{"num_attention_heads": 2, "num_key_value_heads": 2, "vocab_size": 8192, "hidden_act": "tanh_gelu", "norm_place": "pre", "norm_eps": 1e-05, "positions": "learned", "attn_scale": 0.125, "tie_word_embeddings": true, "init_std_qkv": 0.0395, "init_std_o": 0.0093, "beta2": 0.95, "max_seq_len": 512, "doc_mask": false}
MLP neurons of a small language model. Each row is named by its layer, matrix (up: input weights) and neuron, and shows model dimensions 48-143. Each number is 500 + 40 x the weight over its row's rms, rounded and kept within 0 to 999. Numbers have three digits each.
After each neuron's rows, "fires in" lists the words (lower case) most often at its 100 highest values on Wikipedia text that the model never trained on.

L3.up337:467541538506498490432514470440438422593493447545432476489474542494444505527515509519463459494538477476472460491507526475509450550512518501475508515530520456517525471459432553501520534583593532454530498474460459502540553476467509455481409511531437548542513513489475542413491523518539538461
fires in: "a"

L3.up473:491482490490426502545511539524447501481565458571575521504531520502583550450532510560485456479507481489550489526554514444403440507516548511504491523466471482445485440468457514504474482545456479498530500540515515441495566511465508463460558581451503502514526558536486496461477571477520537512
fires in: "or", "for", "on", "and"

L5.up387:499481459482469489455479495484448497502493481559473504507463495488405456496470494490503487494493504478513449502602408467444433431576513530532576509555453485468554506519461579496526501482523466519537516467538480429538598507465473502504512482546484539535560462502482548460403585620582492473
fires in: "the"

L5.up224:478511523514369446513491484506432484529497499592494513474606460499514526537496527528523470493464471477548424520551471543446451460524481498521494548463565459492574437507465499464530515531483507390509524494492469397550538590455446426500450532513474508482526521546510527521479500502501463557
fires in: "the", "to", "and", "of"

L3.up269:473564531505468469432515514427424472551522560521529499486495520479432501501554489485526453520493469496418489484486534566506430584451487487468504516513536514485510450437475568462527461517542526524554440456508504505541480538442519541480395507517438472547527523451466542456447493559545496429
fires in: "a", "yvette"

L5.up167:481523553469516550499537484474559497551485475466476518575529473505463502517457520444532526512509453484422499460459497528520518446479557519538494500489448471439479502502459558590535465441449456474559564496489477522485526497508454520538447504476533509484543456560458519474580559482556472491
fires in: "that", "it", "this", "which"

L5.up303:526462488516469457485447479507519426526478495505499440444471532511461479503489458499449496515629472514508544527536474482476546503428523453476553493487598385474498513412503487515554499533573429515515541435531530517515555498406524514502496510536429525547457504547511517406437448522549470450
fires in: "at", "called", "set"

L3.up239:432526494482452460501495503530479491513470472530518494481499510466540514464481517506495490523472470491438515514521462516506557470480484505529502531558459566416552504452484564556532562563402439544536465602537519552497551451485550528472494568530463457483535552568462466464435524515409572461
fires in: "and", "with", "of", "by"

L5.up281:448548494534460536488490566478513501477513468489459466473481461463419578558515452448524469538488503482460502486493502500483513463440547523498551534557456445510611413528416447512453443562519431397542506509494502526521471453438485456497474530444560534547527500504453481447582476485498486503
fires in: "can", "to", "not", "receptor"

L5.up192:480522544510493483484536476531398449536435494548495479543483565480494498597525502534491466510474491522515501482504548516482489543513484475498559513488510517532510470462480584459478508568517559461528471486456471500520549501489486546517461534487390527481529521484498498416426519498477526501
fires in: "a"

L5.up320:465534521467474470529548462497494469504536449523441533448492474483470557519488518505543490504482507521499447525501405467460500456489541547527532454502456400487575436523464474489539500590517498404504564524527510526524529548519481495562511493491514555536496457526509477484524467535533482533
fires in: "to"

L5.up185:538507501463491488562532479486504536526395535513442526457570517500489481536448541489570491507474538462495513467519438511466528468451473517539574511482457423478483499484509450582497471543457459478528531582468487507447461504451483522544546491459541484523507509576487430463457512442431477467
fires in: "had", "also", "then", "he"

L3.up597:470470485470483485532505464459420487576503505501458498487562510495513475608478437504538487493469511493462475515468490452474473511549509567502532513463507472521525459452469489576504458498427462428568500521567483533598526569475484547531506464483453492548524489481421561470443541515545525497
fires in: "an", "anomia"

L5.up619:496518510514479520419539502420440443469514461501502425502502509479517542566437517501469523509500488456488500504512497488439445452497484482549501549584445444513513454501509502481515527533509543394546589515503492474565459564501495468487507526486564474520519536518542521510513498496495511484
fires in: "to", "would", "i", "t"

L3.up601:449516546488442535475556506470429533495506446576479518470508510499503535468487593605510524479482476521539409509521496538446467442457502523503553485502542521506584474485471481447447491540506457438524505538507506455477543621447532425518505495424546569506526510520535432475501477524523531561
fires in: "and", "also", "was", "being"

L5.up257:510471531448427512474437464417498522487515551496503503489489506483493475498518419499490469540487504484474466503503498499463437536507491546530535447466476453476534507457408523555555544471484420482563519494495480455545504584456533559533550479493461450489534480525451530517421548532581535498
fires in: "an"

L3.up32:524542552495523470516475493440484475602526509573447475548476476468543478478498457469550508503477499379483536514476516478497485472473525484509522552534452519445454457526454497492602515438444538541521564462560465469565550460506460511538418530497457479509602462533488430454494515494425577507
fires in: "that", "which"

L5.up564:533537485467439454482532504490525424470542486501508435505486533482486522413510512523436446508554451487482432504607531502532501525475562420516535564540586475491463508529435617513497546528479505509528481542573517542469539466453518490495464545477522454523520620552561498484502507529522525531
fires in: "at", "in", "of", "for", "near", "on"

L3.up611:555535507490458473503511455497478520517520541599478493474519498507562498555544541445447461466487512466490504524517485617465497415597514514507544436561524490498418491512473503537539519538536464482524502545539564473532560494560514514441496498492525492507551484526442521522560463520534474512
fires in: "of", "former"

L5.up93:455481499480491451522553439474524472494442520522478510580567478505481491467567565547552496501418487437484483490508530474517511464499500545576509506524481578433474570488531526567514489523449501542471498484450500525535481473468550500611522513508494504510576528481492452461492539534442534478
fires in: "and", "to"

L5.up186:467464504508501515529554516482498526492481421514482532499484450481480531548462411513515476545459523454491504468545506470516454465489557404500456532450463500495454435544454528516441440468459498476531539455460464533466536536568409563522523532409505498510534487517482523585540581473482467484
fires in: "he", "she", "heme"

L5.up495:572597477478547508575484542511423461441455513560517538540541524466421527484485485519473484519515485461451515518539458574531526506544511502533430461483528529443475419445477480465489452419536565483502507473508457512483525481564548469479492465492479479530605540562477450513558491455451537513
fires in: "well", "time", "years", "year", "role"

L3.up291:471503611471451473594580503485537535527519528513554509464520504436503501563531525521553463524491502475426415503479489570493509523509546532501508485470560523542493566461473514456490477539507451441467475574490530472514499533454489493447482528432485514474537572494380545545451501571551437535
fires in: "was", "is"

L3.up352:491527486456505505582455554470539464490528470508467561511504472533553474489541555561528520516395500491473526471552481537503490461529562560487465553427417548451437477479474457513554465497489508437502514481529415494484500492497485523487479483451528462506529471586495486445533526464454561513
fires in: "which", "there", "what", "whom", "that"

L3.up636:544524478481451472581531497534537533489424539575508558519530444525499518564581506440533467496605477479510507541548469581507462506599492480456535511541510509528517517528498490466508525498440534504439524475522467513502494550496463522604510552482462486518571518470536398561463438562510472567
fires in: "of"

L3.up446:483503559466469494527471469449506562576507487527577563527508488503494489576472415478461465513507453507414469456507472468523553445492510517488500525491531439512517497447441515630505508494455526516553559468449479472477557533559527517531500502489467508436527503540523499485492546489466485447
fires in: "per", "among", "each", "any", "by", "perhaps"

L3.up149:462478477478476497567535410420523503531520469527514517561494454513541515534573490541552496491482467488455474489505515540440439428454539554498517520493538563506493521433491522524491505569454486486474484463434498533486450483532481500556528517487478425482543515472516452430508494497475479513
fires in: "and", "following", "late"

L5.up110:405514498485426493540434492481480477521535516564414477504525529474467498528472559505510472500530499458466459521503464464464512430507554532506514558456520444424471479428510489493504533540566439415469507556520528557516563505528502460488510557539477487472488624551556460490561462492511493469
fires in: "while", "before", "after", "from", "despite", "when"

L5.up323:492488469489491463444512463481475490523515552509471427487492521484538524515564461504537464468515495374458507513613478532498487487414456564526496535485543518513549485516423510551462554513470424515491450491441500444562450485474534516531485534526522510532554551572446571458518563509501534504
fires in: "of", "in", "or", "and", "on", "to"

L3.up57:485560499478447425489507490480475467557542476542509499519582513542465554515523488491548387498550475498408546507591471412437439483460577496461475576537472475442586449422458495548532470489447527466494477438548495519549499490542521474516424484510522507505527476524548472476523572483499449522
fires in: "of", "to"

L3.up235:471496524478475508476448484471560484486530475490499515520484530477431445443526486445510504517470475566463476499518448495453465489567511467528494503575496496476402462475478506527460501548570530485483506511457532513435510446576545487479500583456487470522526519478523479601506515495487460443
fires in: "after", "following", "according", "during"

L3.up168:518572522502498358516521457463433507492569570524520499545497532521478474436478504502458503527464501484443528487553477534472413494546502504525499492481491485417475467482468455526537493521518536553420521466489535541428556529509464520494518518559490497537500553528484508489462540452449460428
fires in: "on", "january", "march"

L5.up40:512523486515476454547451531467466510516514493502540505501527490497479495518473447531550488508492458505450482402505459512499470483522484479460404567483511516462546497463473579509536483517557523435515574458470447442469495550497464540467495445373417497441511590531539493510464490455500486511
fires in: "well", "such", "self"

L3.up85:435539523528424469518514478392501501504473454534420508499594465490399546542542502414519462508526475508471468507552472530512506483522559481525502555533491533477497432485496499458443484485489521450536576503512481536479527513538516510580540549447545534532534550511528482471515467485453477502
fires in: "to", "after"

L3.up634:539505560425481431464498509461399569599498604496534482488532519520542488473544429467568478515459501501493491494511514457495535570507485514514516470429494458458459473492470438541526562493472528500524471531536527468486524502518489510516558465496476491538521481508446511548449584565508479464
fires in: "more", "an", "total", "high", "very", "a"

L3.up360:519475542480486474546531466440465547533486474538487463551554533535567513532473492496455487484577496487526529550504498462466542363568490481551504516472520391463515457523450511539560475522508441425491640497533539516537512542515508448464437507526387514508549467548457472462560466490480465474
fires in: "to", "from", "with", "at", "by"

L5.up119:530432543461500503408511451435473543566505544475492511529533523466467477462486501548511497550530536533532529494512467484512440481503585470476529460487517421520495432498450528500513486449462495479575485565538494545592535598515519467544477500448452473555510448469470572501481578480555548519
fires in: "an", "agriculture"

L5.up570:450532493535478531486468542478504498475478440490440554496526393493424561537539558517492495521495509492461459490495535590507471404477556509511498506550497487514554455517469487513521513495463500497478568546475479511499509548474472455546480591430568560517553495499481500469540476457546505537
fires in: "can", "to", "since", "reception", "who"

L5.up203:485494487467457457555488497499532464473529477511537487531519466476481467492456506399524500495473485462476500463578462565471421536558489521571487529553457502482451421470488414548485491479501517525494578420530512477444468544524537490480458585501505448523606578526547483486473496446513526486
fires in: "after", "during", "for", "under", "2022", "before"

L5.up397:442530478503443469476490518462505534475538509545460486557452505462503508509512511436496502507522495541431544541520491509471487436523531502580487523512448404459533438471488491472518477557463532525511506593459488550476543443512535525474503496473514475511521513528511415517523474510503498385
fires in: "after", "when", "while", "before", "with"

L3.up474:555537480500490464491473416468407476522509530517511509499516539492629495495469566493509506496459499479530456515556514534448451413466493557477474524492519426490494497457476538495570548548494465507517611437542536501593525524565509493477505500510487474480536577547471481507504523517475521499
fires in: "where", "at", "with", "including"

L3.up501:505469550503474483505511521426438492506477526515512503493554500560462490518475506501514478514425490384469534480485513473481466499487535446473528515408510449465383498464449431477540525518601478453487562558540490532521494522523525457518548442469465471512489522474471535532505489550522474450
fires in: "was", "died", "is", "remained", "lives", "period"

L5.up89:578526476503455516501461531452409497504509480525506556475532477546513503584498454548455462492550489453431469478599495488501524523432472465508494529440543451525540492479394473527522606524468475449468527465509407421472583470489508467500454460478514533527541502533562481466503511488539563479
fires in: "a", "two", "three", "five", "eight", "six"

L3.up514:424520471512454501470502398507500448494497497549438507502483477495529523552546415506514484481449492437415500502532507516459505435487537507532495495490475554500518487489463533540558474516458450516543456488552479470587518506521528585552493462448505496499480535564471563501461539496479498471
fires in: "and"

L3.up533:500545519465499404464492547513481486527480530522424476506535504521565512481565464471521430477485510385435579519551505528540402549482493409474549542451509581501520428503447498518480547444486516515520443432530512483534465528501468552563486527535490463552543472475498488424536564499483505524
fires in: "of", "in"

L3.up43:486506517509529486509541478463494491534458458511405524467615488518485586548508481517482501489432503459456529481595524517471494454463525480561552531488500489545504482486476540610465543504486440464533574465565544501508542545504476444522525557489488516488543494541451558476563557504486524500
fires in: "the", "and", "now", "also"

L3.up111:479550480522493463511525450432504514514483461566427521492500496504477523609501463480546511501531538458465401525513453479496473457511509481538512505481429446493504456492492495506552477568536443432459555428535479498500507508471537527483499491487543472485527554572441551535496489514506469448
fires in: "to", "joined", "led", "took", "moved"

L5.up384:503554504507453461523520506463471505465521480571475472444485534509482471513478506546504533515547491477495478521538392487444542481484482523523510535507480461412511487401483457549502488573494444461422508499562534465539587490466528557532521464482424455516495557531548454459477438534518491436
fires in: "on", "at", "before", "under", "after", "for"

L3.up6:529565468461495531548502463516454548505504501544493533490535515489478430527485555584535508511472527539466467457525483533495514520456496471574476443460580480424518484433489474533505519549432527465500496517501514466475520608515548469548454537495496486467546539518475562573412558499492479562
fires in: "has", "he", "had", "worked", "there"

L3.up595:533523510517522522558541527422472489477483483598464442506482508440446545554448521516537557487548512450546566532465535497461484463580572503514482518535546389448433510506490468508525526475524527468490546548529454471517537561497548472508568514505510527557585462556519488476528461508479464446
fires in: "is", "was", "being"

L5.up559:486563532441473524509465445488537507557458440508426549534533476550482509591533474501518465533526494499445473431492527540536514490466576531530474511531468482476532487440517525492583495472460520449452517457458472495470529465470535538529493484465473527470535443508460385439554571477555528480
fires in: "that", "which", "some", "this", "any", "each"

L5.up398:426483583510507505477517451467450489494563578514509459542449480435495452465472435493473539509559478539518469513530523517536485488499473521519546460469461430502531454492443600510520449536553460425524533429456485465565509517495447539511466478508379460540517414542462475523504578532531505517
fires in: "the", "a", "an", "oak"

L5.up621:446542540479517447523515551586491484460463487517543431461568514478489489560539534436555417510509469438525435468583436485456531485486458446507513570515500504431608424441530513500477485501400401500513476492495505507468528488436471491505498611493443454554509507550507560505425579496481505488
fires in: "and", "to", "or", "rating"

L3.up593:492520493465454525528481508461453528544495489502511521532530539513522506552514479508524432523414514487394481442474458589482511527521577449518489509497539531508544521427503464578475510481450488528574478515524530534497499568535455464461483584471525517462526482558505566495468562520474545514
fires in: "well", "such", "also", "commonly", "previously", "not"

L3.up174:461519492494504470482634519509513475489477488565570449533499542496463533533514490504496464497576468516501510538571479477488450417540527473544459578538516472413485539417498529521469509564512420529435478501478452537477523436487531460420551593509469467494542544495507581558519485452531444463
fires in: "on", "in", "from", "into", "for", "to"

L3.up253:470506529523453410460483465426481542545491496577492477467525496539456464524489474447518486474451511400398480541486504498510453472520538458518527474462459491483541496464492466535532516538522389483507537482538456472492512502528546508508529481516487520517532507454447517530473509503549492469
fires in: "were", "was", "became", "did", "are", "remained"

L3.up150:463462551519501524515502526466475542565425536530533514498521489495416579498434554594537514541404476521492522487499485486511423519474583480494446485519539441470584511450501517494472452538530498418482520516477444536448550585471493523510440469503486552492490541457507555520496485500505521553
fires in: "was", "were", "been", "being"

L3.up350:568590564484461514514558431437502552527473455550407509515524483519515557496512544507487453509521465470503497464490523537488560473504521461520568483460582567499509517451483489464491438583488481527403521486459475464434533489484500527592475475487483533504525472488552409501475468526518508564
fires in: "in", "from", "to"

L3.up403:488535527521478489540513486463484467503477454563481509490532520508555526501480558540496543492455509424426519558540523492440452440502546557529493569470478405475463468460495503501498506524495468438453556527582526547535548509468516437463508526494509492472563551548542531472531446516492414464
fires in: "to", "would", "did", "before", "since", "not"

L3.up394:483530468453459508535450500444484469544527516507448555549517481466481486499511439458551473493458518449452491485537474570499419462463491519508440551547443493530503411478472533515589551483516507509497602498540469501537506535562476571485421526508557492519591480579558483470540559429447584473
fires in: "that", "which", "what"

L5.up431:484492490468425534525525487493513499528514460518520515478520504487506539526494506548557494493460527501448519465516493494444431409494600533471495513566434423471522484416478531510473492488404442494415528523530530486520579557486530493601500473463553508494549514567540575462461481513480508521
fires in: "also", "had", "and", "later"

L3.up366:558488469457439511452514490439426531555538568516548501542525514518506475531511446452498437498504506490492459483497491510468432539527542550486543466406483465508540486463442532507526560501470447434539555553524516414568538576496505539504508456482478507530496529536428566526396536542567500467
fires in: "an"

L3.up500:477531501545488502554514519421471525500519468596453469488490483455479512554472427560503497492441541356467519545537494491470519494464567467520527522467480500405523445502470511522527515462432414458504519545524459522515536452441497587475519504469557520494526522522487554533461509527478523437
fires in: "can", "would", "had", "may", "did", "must"

L5.up43:539476554537479481498500492509479436513502444519516526542510529483500522502539456507470451502479499514522611486511435502496520512535527444555477548480495406462538445482501435564500382502461542488568488442499509504497471465445467501496465515470461576536480503595461566430543523460491450488
fires in: "not", "just", "than"